python train.py --num_hidden_layers=15 --hidden_size=640 --num_attention_heads=15 --num_key_value_heads=15 --head_dim=64 --intermediate_size=832 --vocab_size=8192 --hidden_act="swiglu" --norm="rmsnorm" --norm_place="pre" --norm_eps=1e-06 --positions="rope" --rope_theta=17200.0 --rope_fraction=1.0 --qk_norm=false --attn_scale=0.125 --bias="none" --tie_word_embeddings=false --parallel_block=false --init="trunc" --init_std_qkv=0.026 --init_std_o=0.0 --init_std_up=0.026 --init_std_down=0.0 --optimizer="muon_variant" --learning_rate=0.0129 --beta1=0.9 --weight_decay=0.017 --lr_head=0.00498 --max_grad_norm=0.5 --warmup_steps=200 --schedule="wsd" --decay_fraction=0.826 --decay_shape="linear" --final_lr_fraction=0.02 --batch_tokens=131072 --max_seq_len=512 --doc_mask=true --train_tokens=902600000 --max_steps=6887 --dataset="wikipedia_en"
MLP neurons of a small language model. Each row is named by its layer, matrix (gate and up: input weights; down: output weights) and neuron, and shows model dimensions 261-388. Each number is 500 + 40 x the weight over its row's rms, rounded and kept within 0 to 999. Numbers have three digits each. A neuron's up and down rows have the sign that makes its largest values positive.
A block is one neuron, or neurons of one layer that tend to fire together. After each block is what it responds to, as a language model described it from the Wikipedia text at the highest values.

L12.gate310:527527536498451453471503430531502596568498554448514591497584561499547553529392512531498546425509515508506454472488517512514486496434466487508444492555490526528425540487478471513514505503552510516560504533462473492482473495510486569526548520513576509478501548426590418451476486451473525525492557529479543575508465488454416530518494471568486426507511511515466569492478525530456596455556
L12.up310:535533535482512455490501534541564505529452463504504440488563494558537499504468451523463509566518467587435509516555563516536496522515486531491529528494538591473450472526532513552449517531458546461520505501490417502449511539448490489510500571482507478511536548467501404492584432499516424439484518450469484538496520550428545429456528580503437486441431471585533479524547569497407498492551
L12.down310:561460537503522513470450506516542490405480457580549547546456458478541575518493579482493495467468507441454468454546487556416515506499514520474571457540564464528504473519448501514457489482508452476496534540463572502467511431549592489541537548492605515595426441458448537470531524556457436426505533513465490463463467493437502508452509441503517631445569496555531492528453502462475533459594
L12.gate327:559503453510516522463489489471446486466488459553472448463509521469558485507453502562554538532526482498451477559450437451467485438467502522543489549404507511503493512471514466471492525505545546527569543491504539523465439528479483522496507520523535443471471441447484496581501539494544478472477489462548436523514429499488527469492463556589499441464493574596490545543471523465473538571432
L12.up327:445542429542473536473530454511486519506544435501445419437517475454581484504490507495475517428539465560490466585497452446498484462501479541510458467506488512477491513482500505510486569457476512430438506472548556502480523574467470417470488501556469520506568474476545539515524518442492462545504496570443527391459534416491526493451568509448534504507462431473533519514502486584538556477478
L12.down327:478487512551421483486479482534544550626451433540522456487462574395464521472522419528508488465509493570553488489505490409478591454498520551519524536474532524503550468467474553581555484514542423576488486464466514497560421501483528505469524492528418495515519480546536438461429455574535485529552401487459490527426597509501511498493504456560476545477593510461498483438493492503546460556486
L12.gate781:511531520560570565481437449505452506522420484529509545489528577542519506514515490528502513495463477578519442533542493517502449475502538515512494565499469558497564527462486487519417456481500506525488517556494533502507539487552481461474567469505472457494516478467485468480440454534475496511521523440470457543582479525518500558502486533497473491450481455436454461603532507472485466511517
L12.up781:503497576493532550511472520547460447507429502432549511512460536502503605465521555521511520426476551541472479490561465487506525518514552466478499517576490486533474522445466449459490451502527567505544507507531527549461456533501470497473448492515443453498488534474423557543490547529452462486525518463494516504498553517474470532460436507455493491520483515438476460487454559452509510453499
L12.down781:522440501488514534541473455504463523531470468487495476512446426464488475515513478531483460518533479539577502579492454482480439443485540478465450521504547536575539564428542540515507488545579455545546499469494523433516489551449500526539522482513486467470555491478459544476486503565490511499497520394495470482462425501489473528472521478442541465505503560482518523501500475546510478522463
L12.gate803:467548498588480416517444547499494480507419411474547529482605571470470480500408482484552522464545540535489469481463523394532542517442499487505489511466562482504485546476507480496556508479459518567460465510534477467450509444546479494490486486482478548557482511520470463464517570556529481464518559477421552469436481480479562564441459524474439496492465494486448574486529470486518478451517
L12.up803:534532432509513516486522479500549452543476445529461455537519556516511533454543499529504553471533465533475514478479510451491505423494470496528478499485472490533422519477519527425441466499495488572543480476517452524523454487510526559503487537452504570442493492473451474484497538546500498523563477515456616499535483453456499464426525526564504554519554477535431593488523523495456606450504
L12.down803:499509470506512529534556509445480513526451491531485462561435490454534447530479481568505473472541405562464518531491450385459509490461478529522474531504522581446538457505476439488503459465489521446555521429521474488512525490508491516493425544463557468513476458457552459485408458496504482518476473475575500496546402462565501506552433481501465518500520525541447495484574525573478470485524
Tenure and service words. Words for a period or role in someone's career (years, seasons, stint, worked, served, known) in biographies, usually followed by as, with, in, or for.

L12.gate27:532509523471557508497454586514506508479549487495539484510511545516496448523550521480525507518543495481613463434455572564539409485508546409555542470513439530514576514506535489450488512526552551509473465513553438442543501450494530554504501481477527522482456573469427490554493539474500555489513460558488512485453541470558450449497471466436533475575478434566504433551524500524425437596508
L12.up27:546517469531533484502543468429495493556494446513556440433478445537492544479537460536515486526506506392484465598519495470518499490558478442483486481470526516537546478494527430478564503484492489501488491463483507439528477552504498531499575469522473398426524480446469476417555505490511406441479479532555543427470515503433489467518465485487527520469553488501455346498473500490506463471554
L12.down27:466486483474499484553445508470469552574491441482533563469559550497564553426481457518516513556461470503478529523522495494491512486446514481466521525521556503459572536494523485544500487445468491549510569508510551495446454482465483443491520449536529453412460450473471553569475524550487452538497462458452477516555468467483515517515510509531512591491497500503484554494480508570431512511436
L12.gate205:488512545474581461540467458517537515529537479462526541469470490486503495421510621538552486435491519464549518423434526517556535525446461459486424540529547513585529541431547448505496566476460536453526492536446518505525530470495479420522523525481532497507500464495511554517494500552513531466532441471471506473522499481464476473474447457606484558520525431509427513498533464461454550503545
L12.up205:464487449488492476571428500533523521523489497488475530456433466521548489516500507518474440545446492490526373427485475503454553535439507513488483529478461590519484541505515452548499561444537550431506498517561481536463537493495461489478552481489468534478511510526533550518508521539507533532587488479522502527475473482521440465537423445505529500527510518484489454527505488516468544436541
L12.down205:499450465482528469501518507515510468478507516475515513485508450554464485516527504497503518577473468535473546528460496526575515525545515515461544546478501466483489531468463476458483465444550433525548568477462446611496549523544488501487572511478439497470479565496533486541549501477562462436547477458545529490477469550485471540526468517482479596466504483472495530438533513443463538509448
L12.gate272:480489535506427516552532467423507520464557431520574501509502514528512486456450490528367546532575482482573511430428517525502478516638556492423427519533534529587494444460486464466465491527465435487459459490573406428540517441419497518466463510508535502420529466502477452480446600486456551497500495536461495540563512441472468509526494466564480431525543488500455478532534545507494448412564
L12.up272:442514565517509458552484494485520515430541428540508462511523513486466477469478473515425428573485503476501576507459519506518529525565556527505467499530518518559486502450545481556502489511467517497504461555505446545575438459465470563512426514505562481507528445493486500525535534511488495538512495490550483502552416521480455456480436465557494502497608524516461492562541507494491504425515
L12.down272:608550442439529501483514406523508532514469525444475563500465536509438463559514507520516438548461412511474477550495452481507492486499514578465513495482463429513535502405573562564540483496563506482534520495524511448488511585536484515563517586506537560525489460517469543519478497494478435472512473548537482515502519516513503468492423529553562434517502421414529576526489526508477508525512
L12.gate523:466470480506521460524457517502531525492485434485476469496507454407514451431540452541439448516495556515485518471465474534513556505529567559514532474439542494564583490529428515510545432444414557515420469487497508532477500471462520515503519491431489483487516535502519534511545504500442520519471477445527487514460482520487413497432527496433464479561484502515467488507481530496474465460523
L12.up523:483541417484492533524524520508519490456497502496523453596467562460456487548493526477458481477527546492536513501519509473555521489508469460507511518509534470451527547526417524510655508535511559452523482453539484584491565490553521536522513510555559469479474499570587572482454513461507518509451520478495494494467509494566499584426543504521491636468541479509494498546486493532521511468472
L12.down523:502507456540529562532498472508499530507436430510556450550468538510475487511543546487490461506472460450550513477569536492537608482526549523529437486520429486531480548606426512482506495499540518552462535402514465519484454530570609505503511516579487477463521502471545496487505488463494466504512418597521458578474518472506514479437560452554489659480477486526531463477506461494473464486538
Personal-name word pieces. First or second piece of a person's given name or surname, often in tables, lists or results, such as Ra(hat), Sylva(in), Tariq Fa(zal).

L12.gate64:479531473580476462453547500477486450534537483474506531562408532487517459450551495491515506517470455444560589515469497474524568467523578467467551568512475485523564463572526459538498520410549536589418548571513470451520441552489540557499569520507500516482500534480527488458499530532538441524596516558459483524466452514479437515461488533528511436534522479492521445488500425525534494474519
L12.up64:549494463450496472422548453464556525582491591514523497534467520475509503507540455524481560492437548486464485450459458545491450520471503503537533531528529451516523473579473501585460568478521495509494496480469527487485547478526488467519528561490481530504492502414587424514476515448470481521534456570532457561497510566524434506482502491534512536477522462493465507455433498469511497551452
L12.down64:491516506379481420497536462482518510558544512486502549534500514409548512397515509550506499508495468470535492556403506472468491499530584462503555507471477483411436510469443443529555412489515450504484496457468454483518570499435527450457522504496471491562526470581465465477434525557479449492515504470470472535485490493490509511462549568455505528465454480543508531526491490481457547538485
L12.gate128:436576461566537551507493505496580499527510423489543449497502551473552523459413390513466446502510550470508435534469494497470580494455504519481480496448526477459518529473528522508473481461506554511433561450486504455521533511472539501472484496507442512551521457537563517393533454515508476544472465484440441531476540519546525521478446485452458441495563542519503494493564579467484456558488
L12.up128:476455443533484458445531440511567473515414510480486459491504572462530528502501519540513489527471563507516517553482521567515492508414523550527475453402465476516444489489491571480467528443492542493461534481541514520482458514574486515432485437519451527496492549569447442480514497521502528541545537521565458562480478447506469478446467582558545517451454616455504469577519464429521526465545
L12.down128:516452461480446499544526475520484448446481447472500506531532558454485481508485550523465523472522484509513503449490457472538495460507522486497492466459451499454514496522523439439545443467548539518501507466456498408609567510423480573568528530575472491517517543487528509476526472450512469521482418513521447494482474472493451518536560490551464433529484585485514496503515562477518573487478
L12.gate188:496538477484517525427542528520504445548501472477486555552573429474545462453539468543532540500493482492502497468487509516469515493522510477545546503502438479476533567477508393495535492479451511547433529562494485454524406464493480553567469481554501509501441498468492477491543447554432505453522466546527573513462489584473544467503485495534555476454547608565512507474476527466546481513542
L12.up188:511563480530550532468508519439525485492482487506513498541571470450477540473548500550463403556538521606442526508510493583449453519471516476457510546524458424496434474509560488460525453502475537515478508493501566513420442488510490638480590520530528359461552492504524503484510524482472564457529470475521472451468458517511487526534488513455511431464496537548441516479476453461536501493526
L12.down188:460451557372528486469515452540528541474387540555534480415482520487516503445448485432484434445412453501591474579510515492526480432555493499462462450448527563482583538513497491479459492545398538461524544515500522525456511508433498451473538517508551484492499526466418532580494516553559469463477512488517507551508529500560514468567494435571500479489543572502461455525490469482506466441491
L12.gate748:500523474496489558523449515522607468537455510506512457510498525459530505496487529497499473503521491460542544401538459499489477469491531537444491518501455566468494520523490471452467454474530510440518490525430485459501448522496450545459595530450516475426544505555500562465514466502536485505552473533507569503469564474488517523418499529535490548506527508457480566490496536471479536533491
L12.up748:537543495483563506516473523488563495567481503457528460504424486494510486528454534517499439467569472432488526472534549503501451465498559544494490461500455493528479532465448421503473492459553555447396502532490469497442361490477457468528537562435545483453444547487555523512566498438485497533490532492508566485530489495603550501478528444517482502495490510471482566492442454434529444511557
L12.down748:466544533472481554501581580506529561479419438459382578509519586454442398474524545493514548429448509579551528512523496496504513532516500500559477504551566554523423469542541466533553495451445449554555556473470519492518421560523518470478499443549477500543464528487416485474455493551498495503589442564539461470519529517541559504451492445521496492493478590486514540401560497463583482478437
Leading digits of counts. First digit piece of multi-digit numbers in sports stats, tables and census counts, e.g. 1 in 1466 yards, 2 in 236; rarely words.

L8.gate584:452505448546523526512511531510520518498540493486481457438465469526586448518442508562418595533483466527454536474513520446455495525540587526477484511533440472510488497612580438516565510450461541559567567542477552488394504529485459533527501397537537565478516503500591540543541521438519536525518461509416512555451499557507472543452499525524536496431467526479433498498519498522425535522495
L8.up584:428450527559509574490553507473498518478494521433451475533466468546520498470484481496492502516500496464506503492506481434460446432487506469483499503484422491460562572525508487414481508496503500498545458505483488495433489550438488584542529523513448560470502521408467483509493506522499467428459438451550465504512477490491514489484489459494505447501451473431540469504573484476505473494459
L8.down584:427543499526501491503511515478512487517555515508526532446550542522466546478469500504528496487501498507481551535567517455502461462517495498541515524468496502498454500495536516496517486487459566531533488480517510489586521536563419488489456470463523523508504479525523422601509444465566513395486497547551477532453574467513500483513500501536471484471548521469549444428504603419532510451463
Activity or ability verbs. Verbs of participation in biographies (played, competed, worked, appeared), plus the infinitive to or can after words of ability or permission (power to, capable of).

L8.gate84:523446437522380475511424475420479489593480519510519442490554533504505491529541449481497493491490485487582515538440446544475494509483553511557554479468452435471498481493496600523524547468504441468536487503462509492494504493532523496522516494529577449435530481537576464473507478458462553514446512511562482441455497506447523545525613470547492491553544499524510526545453554413559456512547
L8.up84:492451478494474546493522472517454515541517492438493551503460516441503473519534537569510488476477506546541529505579468462487503524489511551427488505522560451472475527483521523517377501517457523521465423536554549447514434511512475449519512502538495532455483418501482391503493560550498490477531514538511518524525483495503551500494518521467513498411556529484471511492478517544543515456521
L8.down84:486511517518496465513555565519525445517485467529598537484470498560522474483484494557476496460498482422493516556488490519461549489474470523464502526481506524465514504441486459477531517483531494523455582530488422563421513511536492529551501488532442565508479481570546541539503498493484434504531500429473476573514500506646516518438546506474472456511510595471455493518441570416493465490490
Digits in large numbers. Fires on digit and comma tokens in the middle of multi-digit quantities such as counts, costs and populations (e.g., 15,000; 21,518; $376,000). Weaker on words that introduce a number, such as a, two, and.

L7.gate17:468541521489530413473505496511532429526470488475521473538394481442511532559479527546474419533530650508473529442458443493451406483469455607459523482467521483526538508409494520527459516440515496503514508433419496473584523546503508586425493474524467422497542485522499585489476473548539562509519462521479512521500487497539533509504480537476538468454536537487549512427506468574508476510546
L7.up17:467512490530505462453511566529478489522472489571517483583495443505554503500547494535468502569501514473453529477514463507467543460514443551513488431520478511547544537485456541497521532555508487473495520475578388531512526525489512552526451573460477504514546454434523431538483470505495498499564526469462498512478524532548482481460505483493459488494454482455477463539436531467544550524505
L7.down17:490435456480455440504426470521477518495424502490532459571454458464460471527536475473500408484463552577411577513531509511469502501516459537525490542465555443452535552509477522552522433500516492522432446499485514452422471502514493542421572485487453548469432446464410455497483527512493455521575513474392504475499483545596439466513433560566518576497526509488466458515507520560514469462545
L7.gate160:449567515566536490527555515458560460469556471513506487582485450460501474477441456474520513419495501368439481401509479535519500495480527429550501549509455519484481540480555497487458451457517487489510461506501455497481460497556446528514527576524518431577418474555525523476478497528491472464447482544538422446497504530492433509485476505436491454468446531481539499475474550483547491456508
L7.up160:460504518475547433482452536534513444500465550505424512499477488484559508533527496567449576442559519545547501481481377499466489524436474489467507553475458512430407536487531547535508587448548469525464458551486430520525458510505468456582512497542516572555493491534485521477494490508461543464477489529472440520579504514528442452470512510419547458465489465525510526451530528493523514563516
L7.down160:519549482532500433571499457541485486490473527519506520515440434452497513471440524496520468523500516493454538483534413519538437509500466523557558488560488532518522486477559435561493480499466478508478514460536466460566434477472487492487466423453453561530523477451514440476536542480526472508603481465455438488488398453545497550582484461478432568548571470461458464582516434523542539454510
L7.gate364:507433535553508436495557431504532464480507469482534536510520565470563561507553464443541517475540575483400493496508585461531461505495472504461447435497530444576455496424478464572470464541494488495521470531434520451522529555491578539489529478531511503496511503421511478437507460489452501457502534530485479440491461471513509508511532509480512617504497472585512422438510463547468509537488
L7.up364:456447500473504459590519552519449502466499465420507528555554485486574411489532406431511389536412524492546474562519563497515477574445481553560500523516486492521529489458542478474478408505526513510502539494385510458464547507522523527490507561554531519506453528455501457424459462580518556540549534552483520507473477540456432516480562488546487490447460489516478473490483457462589518493523
L7.down364:481456486480457448558527503493515508487413504460515484516423545524504437501500497484520515488571532527528532484509524476532508388505505514455538541489516473483496531469498496484491465472477487520439451451467478501491589483493555506547515500435524508540497457544525539511544489498508501489573447550493441532516472577466529552427524510568469565512521539525496463534513479508540525515459
L7.gate575:514516554537543520424500426570467521504393525536508485502522422541502474493431475447582461499506564576590547479537476511537571518532470407483475499570525498521481542439449467577501499464541390512528473479493502481469517523463509543431514512450477461504438511460549469552434491513516524520535518488511584498500519541497533527518484585525489456524499502540504508514527449442495509504436
L7.up575:491472483535496507506487483466477519512462558532503523556464460503525534462493512569502504508462512446491508512502510442508543484481605496470538516443481532541521521484432499472511429447400474554513555593437459536453474539531566501518483521445518469430477453532475540484531444522483431466555532466432405524453459445532541536548585510535561468482545533546531502525464541444500490539521
L7.down575:502561473484540438515446496489524444473522526565484587485503508489480489441433611404496538488488462547487496495492558526520501430457569491496454500477564491499485495504578497518427468481488557510454507519501489502533489528475541541513517542522552448504481548515496536457531536487487470528527442511515473513506512474556543580527508529583480520515482492562512470494506486481511564497553
Indefinite article and numerals. The article a or a number word (one, two, four, 1) opening a noun phrase, often after includes, with, or composed of.

L7.gate220:432486485499603482525517497510526458515470554506558541507423401459502547474444546508480513444449496484502425533466454515524465465464444464491466490504487411516548541462488465479455503493481473507385442519514420506503392495554551440492536528511469563515438485556485545500454550388420533541448529480558463508536521509514496486522491505548570582453531517431468479520505522459537495492489
L7.up220:413480482499454576531496585475482467487458529524534474479566503411532603510479463508500566520509513402600466477468508486484461433471545494540493523546461491481548470469433506497489493393509476544510538450568446467444490504467552508448457487498527590527491474441481442568489550558487481523504540493519475485532423540433508444404548562522416522431486450445522485544520532500470483475553
L7.down220:410459416483422541538460492450517492386495494476513479468528425548518489540547580485413521542587521569509489505507541491532545478448515460490456485490518507531548460554485470497492476536539491557430521522498487475491454477556517470474487474514486505464447594505495560507502438474461535540546519511509546424554476466508548553567470461500542792518436488491487472497440531425476512426463
L7.gate257:574459542515498493530529521525446499437533518523544528503442513516510496513535514459475521491451548477449409434454458487523527436506511499505576454438454522559575513528491524478503487522561508578408529485542536474515485510542451469543461495446469603484483460505522542509526471471486445524468510499568490499527556420487431500558550554487547480574488419505454508506545459495473505514495
L7.up257:472512520546506512527519515505497467518435423583507472385495472493427510523528473465513548553444517553573476403489498505513489471488428487501469480475495526497478586489486479498463520519474558500478482495511466523497432535496528533556577501494477507488408454470507500503495507498498483488532569500425500504457487492580506525507528472476528402462459515509538515471503512436490562467518
L7.down257:513524552529524517482529503584488524470529464558507507427446508446554537547516446395523491525495506568575432461485486513543472519503501569565544436444521505494523523588474493516536524519597509555507482498484460473526456545533548493427481449419490504497492482468531534530487491474505464498465575473545537567519571479490471556542528479491484485512515492468487370510482557469507462481517
L7.gate304:472513514535448451544472451489429418567525572542495491518491481489451516504468437492497491526418515555564507540436481432516485518514514583530488522603452487548579489489512450451435489476516533507487507469534520524427506503528464448558458564486457484544473438444475496528513429493465538490529554509567570467552526476439442512534499513460492474486471496503476459512450502518491596470503
L7.up304:570474497536511524597511482449583459541494511485507501482537456446453458496527491497511516488461509484564481558486517471571526521490515513464488604490518493448519552502534461431468533530522394503561499442536507493482489474518555398572541502570487594530456436505592587475543499534584490448508466526499480579500568551484542448459490403449546455455509514495491521531444454468454453512510
L7.down304:473457499452421479501479542479485469434524503511478497490547456524436503505524508545551490532504546492514452574564506519523559439553502524539562469563468440455487522446471506510499520431538563559476559495568561443469390496546521465448461584452518523545506480499479567517531453527466414448455496509542498463441511474496498513553464563492468422470506564547514513484406532424485550440570
L7.gate795:498580523505522490570577478429466564528493490450518511443513455526578513475466495486454520512495488507570502444464479489503566564561534514551503516552495526496533495458464502478479473471495440566500476461551424448482506467558488485497524462476417504551472443424477451509500503462545438567526568498490518449492499503467517512405508536511538577578482460523488489557467452514522568518475
L7.up795:470501510473489520505523528466480500481537484521540534497499445500492511460474491497501539510474534542518583526517483491462522616477468442574544610520464532490506462483467481507453482473487499518564481477537509542471535546507430515477488519527539519551538435420487510423453522436490538591565474508496526461468537567509511480493528448528491526537516510500540462500483456469536596536469
L7.down795:509474587449497551519488460537516561466471428496503513527530507483452565531555418481543440476430530483484611542538516496496481462580480450613442524510495486444451498464489513460512451508511526550517540446526495417523532478498537460474432503541518488539501403436466515459568455461559557545558477513569488508527500535436533486507468501548539532548540529449594540431460501467490488438504
Female first names. Final pieces of split female given names before a surname, as in Syl-via, Em-ma, Kathle-en, Ali-cia, in casts, rosters and lists; sometimes "women".

L7.gate20:439572495487451454511472490532641517483536557530484505540424408577517472504474512549520504543536441466544451431523546501543456433562459525597484402553474464455514518459513496384512489518555533520477520426423513540504519502401546546528500489455484491536463527477458496535560503473490407498495469558451489518407434428494507408570523510502483496507445423472474489540555441518524556461529
L7.up20:524474487526500459543592505485549511440490478460426524481558555491480478549480496458469519527525470562599519443498440520531533496415529467531604520510482539449579469478481452439526520515464521501455546454538592473434459525459474527448439551500531556470520467567509485494552450537474451508403460555501529467514466500507467545520539534486384546503518526564504506557425505499515429577522
L7.down20:508474525487413524531498572433561527565482508523500557499488501460513490559437525525556469515419545498490542489491556583529495500544480466522500516511456499458523545499517480522464504494475530466443514507501456477551458484517468498493503476494508554540476530499527469488499444502413443537562477508519540519533471469466500547466526523499432605504444455451517482492521443488489506598494
L7.gate159:511487501442465479467532500481531532504538443522468498504529529545505484517563521522490535531524511524538499431458477442472578512529455492512515453468426465492491493507524530444506569506517545432508485472497469556504470546475455452462532437503480500548453470541466419502481566496475478521529472542503494518477439520496561453435433456540449415460488533568500532499591524540469538482544
L7.up159:520536460515512478425471438535523456497548516486502526447481467427508486562487476469485435498480536470524594459451474594438439532480451526544459570456424565470523493475434455536407428459464505469472505490501500548516461477506495537509499532477512508525514492479496476529592536561455453519477464472533485571478516496498430528556542500517467433500497545525478537486447489455481462457457
L7.down159:551514446519492472460518482521530503548459521464441521471504525463502561471575409528534439477547521456553455437508550453506524618484521468512521504482499541559543487515492522486503532494423555510472474547446488466466457507509462528458577541465465424544451437526483509515491518507469524509567503445451486495535478475485507604476408487591593512511557565435453514525482509499481480466496
L7.gate275:493515537543500456489520533503450514537489487514551559511494476502460485522449506484502523504509452453464450420521537555578536536559545545525511524504507558502458429517520510543550499472497488594483503474492490590488487476506525498521472500540523528549407535463546499473562538515482467462521421532491411513456577480514547470460498512520486523502449429545548517582535490512542471426500
L7.up275:466491561491514478502506492527400542491545462530468501487465519425500474518603538458503488510490527516494548465499485489572535531507550470474511605514507512435513502542429521462506479479495485537544529473481461499506515450551475432483544485496470519496504524488537457537506541504518439534498441544479469471421518456478609519452475528487510565490538523484496444560518552462564474462506
L7.down275:547457523461495488477519518421458454474482536497500421506500523419431478458513461482515539551517438472509530475505417563476542595389487480431453529480524584469481502424549492440485498492521458511492533566515487469535496450501460509515388522516471453511481426524479497492497498488564575484504504546494509555546485473479573498534459563595475471517497484552623481521516538539436538488527
L7.gate542:577499526445416497522532412527478459448530562464493493500548444514534464543413453497479512541504488477557491534472454529569512532492547597583509403505486578475500465496493469530515486579503485480454452516542475482494528471476476480484470516522499525445506483559488515429484549511435503587490555471463539456405484545539513530555466478525528600505465488458457447563506522495516509506497
L7.up542:524536509459502504469462488524522500506480526466525447511467475494470489513505498466517514424487528558563573471503504570448438501530524535493516456519521458475493485507525539460477496537442513553583509501448485522587503430450474542511552516508507519514537533488493503536531518447495477517438538519533530514498433460458558522518485447438513451432506545478521493550557500484462394588503
L7.down542:544564510555546490464472589536511485467512484480540492481495538468432481459487507410505490522521490537477574454465499429502545489541530494526530512522527543410454522472464453407410482499420485413530505532568451552463509492540470510490562551459467497540535463467507489439525500454509434475496475453500454510586499516591546509564489580511495463496538528450544453471543543417520477547476
Action-to-object link. Verbs, verb endings and prepositions that link a person's action to its object or target in biographies, e.g. opposed, vetoed, critical of, support for.

L8.gate654:512562495534484545522542457484401516529545511486589495522539504506428516518481516507497440534549471528495534463445508451510491486527537491578489527565491481508500540490490470481520501554472519515498506516419531512448522492525478423444493573500472522439464485526464499414571561483474522520498518517554463480544448530470540529482475563429453456544490489507479497439522520526491499444575
L8.up654:571538493489499465457486519440529510504484516546596460523528466476482487482575449499486440547512515483489491477510557536503442494513566510449510517504546420500487522485544520533548485527506442488471483436436465476424482474521443433503494495511552488561457487517457441486631559544531534517498425497508487469493536550485492431538534549435513499505479519495502445521439512505473540455565
L8.down654:544543477506573485545535474529515552442537479532506499494478471523448506559572511482517438534496505517553532501519537515563502564473557537527424473528594513574437568521494477459503479532516495554518459535479509511550551519519517497453471461477474549539604473507515513411541523486499523480520479551517476511545446488485483520451509468494479524511473472510550484512507536513499491450595
French-style name endings. Final word pieces that complete French or French-looking proper names of people and places, often in tables or lists, e.g. Laurent, Sylvain, Provence.